python train.py --n_head=3 --norm="layernorm" --norm_place="pre" --final_lr_fraction=0.05 --batch_tokens=16384 --doc_mask=false
MLP neurons of a small language model. Each row is named by its layer, matrix (up: input weights) and neuron, and shows model dimensions 48-175. Each number is 128 + 32 x the weight over its row's rms, rounded and kept within 0 to 255. Numbers have three digits each.
After each neuron's rows, "fires in" lists the words (lower case) most often at its 100 highest values on Wikipedia text that the model never trained on.

L4.up833:079120088117083180110115116079162156164077099147104109090148102093130102121081163145175056147166139125118178079127060066193136136159150120127158142053092115177132113097102102132067163139110094141152080141135107097151162154106094120159193102138124123066155133162139100147083193116117111132122072155086117170132192177157138124138066131144140166147100100159110136123137168102135085128146
fires in: "one", "june", "upon", "apps", "because"

L3.up393:107117081170202137160113128189081131158119152115158109112107095142117098141127201135117175104172129112095180093142135165077120142083144098186099121113101143098163172107155136128132118096120083114062142139117105170118118067191147139154094159170136108157139087065104085115154134157098160132131181160121095107083153103144097137082170129162088145131060145197139073166108079124054210131150
fires in: "but", "who", "model", "models"

L4.up301:137153114150106129129123113064038129108067165117124080141132125147091111133150133134105177099125071127168134102095125104136205152101157193105224131084120097119087122186135111120151131129131187109137097116160161053121138164120106143149097100175159164161156131114081215169115126111088118115147153126139180119109081133178155119168144078185154135134136106096081136150105140150096139135059
fires in: "university", "one", "well", "ireland", "there", "some"

L2.up265:161099165111135135116156138141124152107109138190108176114140077193104116160151083138107175130089147097123166105133129089090151140085087134125136178087113101094117172064127123129097109052146090148170117174157105142137193170161126179149152084157174119131061166166148194084071194147088172109185120131147137102112107113112141144136099098171150114083141131087160124162106154161126124063127
fires in: "then", "united", "town", "to", "university", "english"

L5.up827:129201149140179190087113119157155111153130121126131092117166071148104117146165155143143139095047073126077174093111172101101124124106150151093175081100148131124137119072089138142156063143112157097143120128154192050088192104179099182130104152132184153102160131135137116143135116122229108174161110059111152102109143180077177127179147077120144170090104120128124153087118115124153113102121
fires in: "second", "third", "year", "next", "last"

L3.up736:144117111136152132164200161121098108088134123083077199099138129111156123018124186102129192092123151165178102135134170108164136095078111084107131092101130128149140107110109152097132103090090114090113104072174132132117110121131143133145150115097111150118122096183146130107178141077147143178127120170124153141097072097092159181112125128146151110165124117125135108130142105072112122151131
fires in: "her", "is", "other", "list"

L4.up76:097152188115095110128097137186119133144124118132147087109154060130102109159135173070107149124153163106091105135134096132085151126149089128105082094173067140091129143166163110075142171155197170114188127077112138080137088110129102149074075140109155116078114101113035107177121090157153108106136139110121174133103115117117219129161127103113161102113186079122118160152104136173137134122103
fires in: "by", "during", "production", "project", "producer", "june"

L5.up269:103110172133079105168103146155162079135071083116126129149127125100106124078121072101113098148137137104087166175131129100080126120147101161178147142116158118109116149104116208123088127187181145134146165185146145130120122096220105076117144143121105091079147096142128142127099106163136156071117127124125086182121176160133130139116152155142085138139161105128122067198119089141159131116126
fires in: "by", "all", "his", "during", "southern"

L5.up520:149088111125100115098119144213128104156179078197135151143123090168087155080129101124151094156087086165092197124168115106119182163101087163113083176111186111061053149171093135151145184138110092097169129106091168103104154143126122082177174125133124137198127170154168104144168092115117122128150130083089109105134158103109165133132116121144075095106166169098179109125112141131124151153164
fires in: "to", "town", "john", "given", "than", "washington"

L5.up20:138157198099107120130110130129098164183064105147161124157136159145114188119132128093121154154207168087063091109178174093130135122103139083138151161120073098084147138159134129126094087173072155077179196166182102115141135157170073153117116129148120103116120088137136149150099123097017118088184122134131110110109118097094105186141116140169095157126142134145092132105109124127125154148104
fires in: "during", "one", "before", "being", "he"

L4.up780:099160152139138100138139140113123077099104123097140098143141104120109173119078202134119137170131148141177135155118152108145142112129158105120126165110134091127159068186145122113145102189136131121185119157153157077104125113128139158152110166135138103119124149088059109083063160132107098161213083092131153115125137111162081141141096133170149154137139134155064160138078197091140103162146
fires in: "one", "oil"

L3.up609:112156218105131114125164082182101149112168092101068122112125094126138122144175188082087169130129140136117106111142106091143126142111104150153159068123126212138101102141127163091137122191157146107157162108132123127145127117151068187112081088096132095111126102107099136126171127142114129123140133131115166137090166137037153124101099160150116115198124139115167132106125106137144118154139
fires in: "two", "second", "third"

L4.up454:066109049122102070129172194064110166166100159113114104122139152108114180100090129129148108131163138161151118115122131065178102117067086092115123174074077164166204160177150088145137174131099044182121169126177127156084155154145154204157206150155090160147136150060133170150109092104115123109147056143156092082109157113124140158163105154128118147134088134177100205105143121106100124138157
fires in: "one", "june", "running", "february", "platinum", "rinne"

L4.up889:141185131107071102121154134160163136116125058103146141083093126150118117099119132169151127104147110080193114092158067102134104109109128116147100163133122156096123096139134123097145090123167136084152162131160095121166190182152117099125162148127141116086121147137146137056115103147143161192154165160113092136089183147139143072114055103141117151182122091144118149055172114133138069137141
fires in: "and", "to"

L2.up556:134164131144165131159117091139126064144120121122141152114134128143153098140161129143108141136121142126182084113127174072150111155093100073102139118086127087130139099121122168131204068110109110168120090116131080112155130126153132152177110194112119144075154150180129112111121084093130075152080122131143094062195129138098164085111113068161094100074105132147138138096179090127145163167147
fires in: "the", "a", "is", "was", "an", "and"

L2.up428:126125102136124111139087115095093133125129076192131097138147150097109105134142129193117151125141146171196142095104082113104144156097132131113193135122075104113175158051136139135136091147163127127155093133167144098122206161094097109084081129104187184111144169160152089159116118108146107152150081168119115127126190120216148114222058114124091151165141109131087129149168128125149090168183
fires in: "and"

L7.up268:102141135126169135141104101148123094106113064156165147123153096100133118100122125178126116139115153145106117115130163059088166199068122102154123181133098128152126096111193116089204107116120164106172130183108097162088148153136155121158176171107171093089145161093177072072113182056065137118083173179109067111130125145134087147143110115153094133149163142095109134138162131058090147129117
fires in: "which", "and", "who"